config.toml
num_hidden_layers = 14
bias = "none"
init = "normal"
init_std_up = 0.0186
learning_rate = 0.00173
decay_shape = "pow"
final_lr_fraction = 0.02
MLP neurons of a small language model. Each row is named by its layer, matrix (down: output weights) and neuron, and shows model dimensions 128-255. Each number is 500 + 50 x the weight over its row's rms, rounded and kept within 0 to 999. Numbers have three digits each. A neuron's up and down rows have the sign that makes its largest values positive.
A block is one neuron, or neurons of one layer that tend to fire together. After each block is what it responds to, as a language model described it from the Wikipedia text at the highest values.

L4.down458:553508516501497493478440542432579499509530471509527529532466562490540517478424474556457502447420495493522529445427451457548529544432575432456497518591534523547550448500456566585525470557538513522565477524484553478467519542414457507486487533506494569509475523570520507544503533507412496504499512543518506507540522451534508499506500532517504414468496528498360545470521578455508516530529
Responds to: Tokens inside structured markup

L4.down381:514549513506418532406483498478504621489432497507541477524462497426503513467448520413546518477478496421551498473524574455430560545547491444504444501543496452466498528463484502565495451635446442476420524518511641536478475498505529497520474533484535561498494468417449513454494486491509494537566508519509423487487495583481522516467545526449470520557446447572664444578558519476538523479463
Responds to: Infobox and lead-sentence slots

L3.down100:448541535464421518524452518552574632475441544495428489555505462527517455526516518454491469527443509465532453496541462522576531474525562573481538567536502549483499474421456446412478465556569509434536453515493527478539537499633515526478478483469497484428534513510491567500507502550549484466516571576464475514409475497417412576592509513540471461456463468431404598476474476481533556581467
L3.down133:553552457568554543553543527519499508529561547449522392466486504511488509508526459539473487515526485524456487460470502497503511483557504530493496460477515528525525475554543490497508506515488482514467487528514514485493487455546495569500469486501503453416434532438488492507485473513435535493517472497462546462515504506561549552567470561487561515477438440518511509431506501514522509448463
L3.down141:518555475546519507451532552455504500455505451508483542482505579476479524496514482563534494441499525510484433542478434539508542513567563513477510503505542573464600376458526426551589529498470463487517513437482515525483423526429506505461539507508521495475464490485494529464514568513470513559425531523569547471524490500497490472531519525429454546446493475480238529501468531474414413572473
L3.down282:461539438482472526498587500491505528585466470407435502508529490535503505502493375542489459511562550496471458552596480470503508585471470552455510560541509545465434501494466540474420457512539495503517563582616483526496618503544487506514502552519384518462486591597549470592402630473513537533464503447448575541375561467472512447469462559484545452526420492504532560563484541461516476385492
L3.down296:499557573452482496494476479510464510479442448506519580512533543445521551470490422539562590437507494482504498545461447556467545601500459506445526447458486408490574582446529445607532487476503445470597450521436508452571511422591509552487466494507505478428484525493514535475529537500528441481545489499540481475471484516529523589470428504449441447496507541441412460554546526500534495538451
L3.down308:500526461476479477533470523405422550572427517470501381492471500571532560525512526480465505564531469523547521482389448457500527466491482550346542526516517471463433486492583545398510396441505495464537494409473481520508436507521426503465511480410653515565537515506476528521590446541523437559395529443464518555487496456525520550522476558509501516551396416564411481464506489574437494455590
L3.down364:491490480534474519484528518501561438499509391472537422461476442457490447551486484514532535442534431462520529542474493535450409503550596574489558451483469503498516417475514329385561530493425486491498492462485479550569486340480541547493538449539478491624467400476548586530484459508546465538439479480523527477525478474414458416432503531444421515462504433599467555490495474493494476551469
L3.down402:522472487551443541462463591414499521478499485485510458542501548520512482497462496510438483531499496520509503591477522533451515555461528509497535542505484525475455452512526492518519520540533483441483529538488556507551463423497520541448459458491496524415478501505549502444487485528457508511502526569510545474532533443497475525530517504569494570473428502493296559471502522516536496506525
L3.down411:519535524548638590520485422435504470518467558531571509463544535519531390499522505484406501452515496528543542454543503497495465523489464454488571483481534523440521509521493466573472521500452488487506491442515487543506463415507508510521491449530507554442470500494512515471430498453430520446518420518514415442574531461475615555494362495435404427541452415432583619525460440470492491446375
L3.down425:510515496525470518527502476474498503500500545477442481474490513562551585525499549489497507501465485511532496561498424584498530632490537515520533499514484512529528484486525468501537591495473465407504475533438543484470502503508516600511469472492534527436490500459583510449476471455426468535507518523547529505475488512529511547567465574452504477437477534512406552472535572514500454559436
L3.down455:578459646513458476513437477451523580513449541462539491540481493442462541392514469495452523528494487542541574454531495494571491550528520498547432480490448589488467479541458532451437489549550494514476510588465419505468549562461485471452534481523457533490452457531531607461543496602510405496528466538498481502559495551498416493429520513527504480444520544542441527422528503461529460569458
L3.down467:615595534498457453500544522504503535496470474482465470519512558492536539468490582532466518526491519480517471526477506483532521474481511515462471503519515576442468478498459477465579481516475440523534440477428472488410487484502474508435555523510555560554475488540612530556575541531491491507471559502514594555505523442518548439546562475481473579426467548541232505559464508450508471530497
L3.down487:537411469532355581551500432563483449422417467506494493491394448435542481491463486529514489462477519552575562508472510508522607493516532473505491477445517437451522663577575563515428487515531533537480448517513505424597524437490464459533483521443469471516619519466479458592542545460550497510528510542550496521475523537432509506446581500530630481510630608504374452463525511489583466524431
L3.down532:529413533554389520503543507479494493509562458529467572514526500575483511505564540506457450485462532490475497545523531495453465547469514571525527582498407552462585501522493489487501582481517487439566515457596435529575557523490504493478496519550464484406567451481418545498460540503468461498456525483447581522565499441473495451437506484503504505539540436550226530497440507511505454463522
L3.down565:550587472502494477502491592417440472517539542489476565512476489479578487456466479506484535510465513485445514531484524521452562494468557469505543507541546560526512500504486494515503515563506454417547576472464518470495481498438540509496509518443545529497467479477533539471440519488476505559541510467525559446501441526501503476493482502418448502463515519505325517535553492476495514577491
L3.down618:536529584565501494492436643499582584588479469560544483555519529572564507530479506494494416462383541538476566500476488529513530488547472538462483520621481416466568586520465435561583496420472464459424448594449548483520510401548549513470497443412423491433437506467468495470534497501513548538516429526505454516477628517510586545581476469506489471518467397490498543416443459476516583516508
Responds to: Table signs and prepositions

L4.down447:554552549453525512510495565556529456505398410531507548472524596489457409413532497472561506498457451572534469514565482492567523491510517497494566505520419426558564536529408622518632550467412457528490499519471567486517543545481574436471481520424426500551509546509457504500510477592479441562501580609513580483504429466486502537504492527406492407454447541545352538516469496495532468503491
Responds to: Year endings in lists

L7.down7:600439471534572573552579505467552539422508529480516497508352502454469497544508462540570417507486433501493540439543434534530492546482424532528503495438450548430558510495518547497554532409500546523531432470458415415534461469449416442545529452443592455533493459536580428463532503568529468491519505502553484503486506626551505491398466565419527526561562460541445515532558453524499391602518
L7.down100:502523476511491481478573521419448544409433511548546518499556507541564425515536476498580428530466472510447450598477500420509530568423555498480506502435535465448587536460392487403483474496562533455566561513609435473563490505501489445401449529553583551540470443483503494500395391418478516529429542380618501481491427524460436506427534442438459571456468478521566584557512529486481486547527
L7.down326:548507593562430519489544552470492495572581496408556480456486608512414545487564464606536592475508455521481397471523554485547509497432478527560483471565437478478521399528550461443449507541470574427494515477506474479476557436463493541447516562498487477518529558393481554437501484555475522572464585507587455498440560583537473553365484513457524500471532585519396548411469394502530433450500
L7.down521:485476455399383474588451626498631474445459483487522586523506513453474506486470502529485519486480402459462628517461496501435475497410542439563480554532427477466497504564492454443473457544509407476456571580474436452438428550496566559500518475561484473513478507487457533582558402454508540545579545447529578513549494422554545504524613470464547577520499486451474493494555524486457519484539
Responds to: Year-ending digits

L3.down56:454465462539377554505434487548545550364592516499478595516507589461558456537549484513523463455506563508525534459511516556417564480536580485542486508485544529449513535490533449479496501461477444481523429454563498426501529495483456577517533523583611469519492476509413442552546509546482411544430521526542564470476564505488525515434579542493538530553519446512487476515495553502514633433551
L3.down160:512515530534599507571531500441475456497506507459544595492493447449444476524399456511551527538461461518561576489490578461524510448577531424574502589447462510405488569602510553464509556627448509522542468476558507492528502500464550534547417522468513540479474466538459554560527510567523478472484456556479614577452531522547488550490477443520538364491530504535475525536528504556523513514496
L3.down177:500550471524501545530476581568465528448538506657503442508460451477403450510448491521687503472454511528501553465471493486477525534533552467566547559480505508501481488524554519532553504427478435595468487560524433448527491489444550502473516502481489491492514454555546553537451477595526488495476422506502570577525506394473463458529462526576390458530465518521582523482450570561445480526513
L3.down214:589497457457549514573477483485450586427374476491658448438495518522463476515500439530561489566499518474582480439495465524477544525421493492448471418504425521537528465430544456500525480511586526542510432476530466443481474434513383441564504523512428608567440522586580471504456463531441598417465537526605544514489495403497510507445483483517512521548444513578415527536517473477432514543523
L3.down260:403499528501510511529517492473450488470437519547510397411389514460550526518497471515490438587532498527539546418462487481478495484495495424529477546439613547425449497525504554541408432567507464545531542493469526480487500500482524515471541464586485485474590442478506574512508496527571414500462515542532485518469507558561471594544469506482496551572497532541530472560564567554404578515492
L3.down271:468535555405492499575468497538509550576580519532466497585567575557614520515597523542522487427478454567494546393545533510485446528525513511465473576566594484503479565498489474675428537584440516453587518433496487580466530548551473475475526553535579528449438547477506582446463508504438467430469508467475508498565547466435532531474465543546440481508558464516573627523537542572472498460556
L3.down441:471474532553570456621464455441495508496479449364555527457573500470428456468492450551463583438485530494419530500512518460463520472502554433466502552542548498523511556467607483549513520509461607533522489471516501488496522487387427485526558429507560415563439511529490468512491428476542468404450589513473558526432579502596488529523457551490422496543462523484347522460543532551465445542537
L3.down463:524449517465560511631411479521509529495579460477516561504492614458498458580487471513463412530490519412481522552510510471480571489540551371489516477458471566575518453539505551522499525553481591570504491542468447538555517428489425500431459531547560547553397419533486531531593548608537475443522541547516463460536471495577550483465441524464523453511498537541484554533513479488453524540453
L3.down485:512534454494540494523542523524483507542501461481469457460526554513501477519476478498467505461516519552472497498478497446468528495519465469494489489535567501486525536480554485509518513529449484528525460487514521500489471452506511484511505496489525493423508534483442515448495519553520554490523534491508518475496550528511540536474416499485516472475490506509439517513508479537511530475474
L3.down499:482511502489517568482522445482528525500549526491497510531438479548422458491444518519447470398528474467516595571478460503525441529507581525446494477556392507547498529537540499487518569546475489521491526420457501518529547506474528479418529463500439458577501489524474532545555520561612528519463608495518497469497489402526469530484495478485500463495451513521349502584521548438473429475479
L3.down506:476500457503400541483518399537582514557504471450528472483477414450643432492447522476510551542470491597564454497534550507451391488541502529476422514475562530468493495478465520491426516614491427483518482476560484490578515432501395474505451528476492444637592516490580564473447525457435497536432526514496519563436473512509563508524548485456553499567611517575415486545520487491548418521575
L3.down586:529565476512570556498488467484472487477557477502491484490514533535529558510443552485499583485521557521521510518465439476474504491516490507494506451493532519534511458507490547509566467438487416485510512519544563480549522470524550473450441434554543419496459516490492538588539492489527513460534489487488466524465570481544476604458494581494509542492447484520424493521498454480489457487451
L3.down615:418517405478499521507504540499477526460553494513547502487516487470434528517459542475506479578491556505442517568472474451495502456496520403562441505427512528530475478544487504441574465493460461457523512518418493527462478487404470428483546417510516452443508424530453477557489512497468545442530481513493582582476636458457411509453526472524445510498460572514435490504510523515519496518356
L3.down622:445400465497436521517494477505553480429551477547492588487464500504498470365510547536493497490507496412436493573535469441478513511521419551506521496465496532479437569472498557505473487497441471522433488546459463496542434436479516534475505514574510538488447515586535552434497572418437474416471490516418474539508468551418522438545405489434434542496576524524381530598420582475512477476548
L3.down645:456416482539520584492470445496480477469425539501500494474474449447363429428592497547489496609482559514490550550574451545479527364490484442557515461549458550465416486610505462464508571491483488462476531465461533515415530510459505577485447499534497461517464534500553550500523418506517475475535494619469448436550470583519521443526531532469452493505562534534458402453570441587579497484481
L3.down655:512540458536415489503601538505519484479508525545485532476473535511478491533455489478486433464530473539493462548488491563464559529457550490488516471437515507459543536459537482472503520460423558427552432491497535523530478500513545514517485495435528484415495478497474445492489533457488518517473544526458533490521525518514536509517541505467534581452539483518400494439458481566523496511444
Responds to: After-name boundary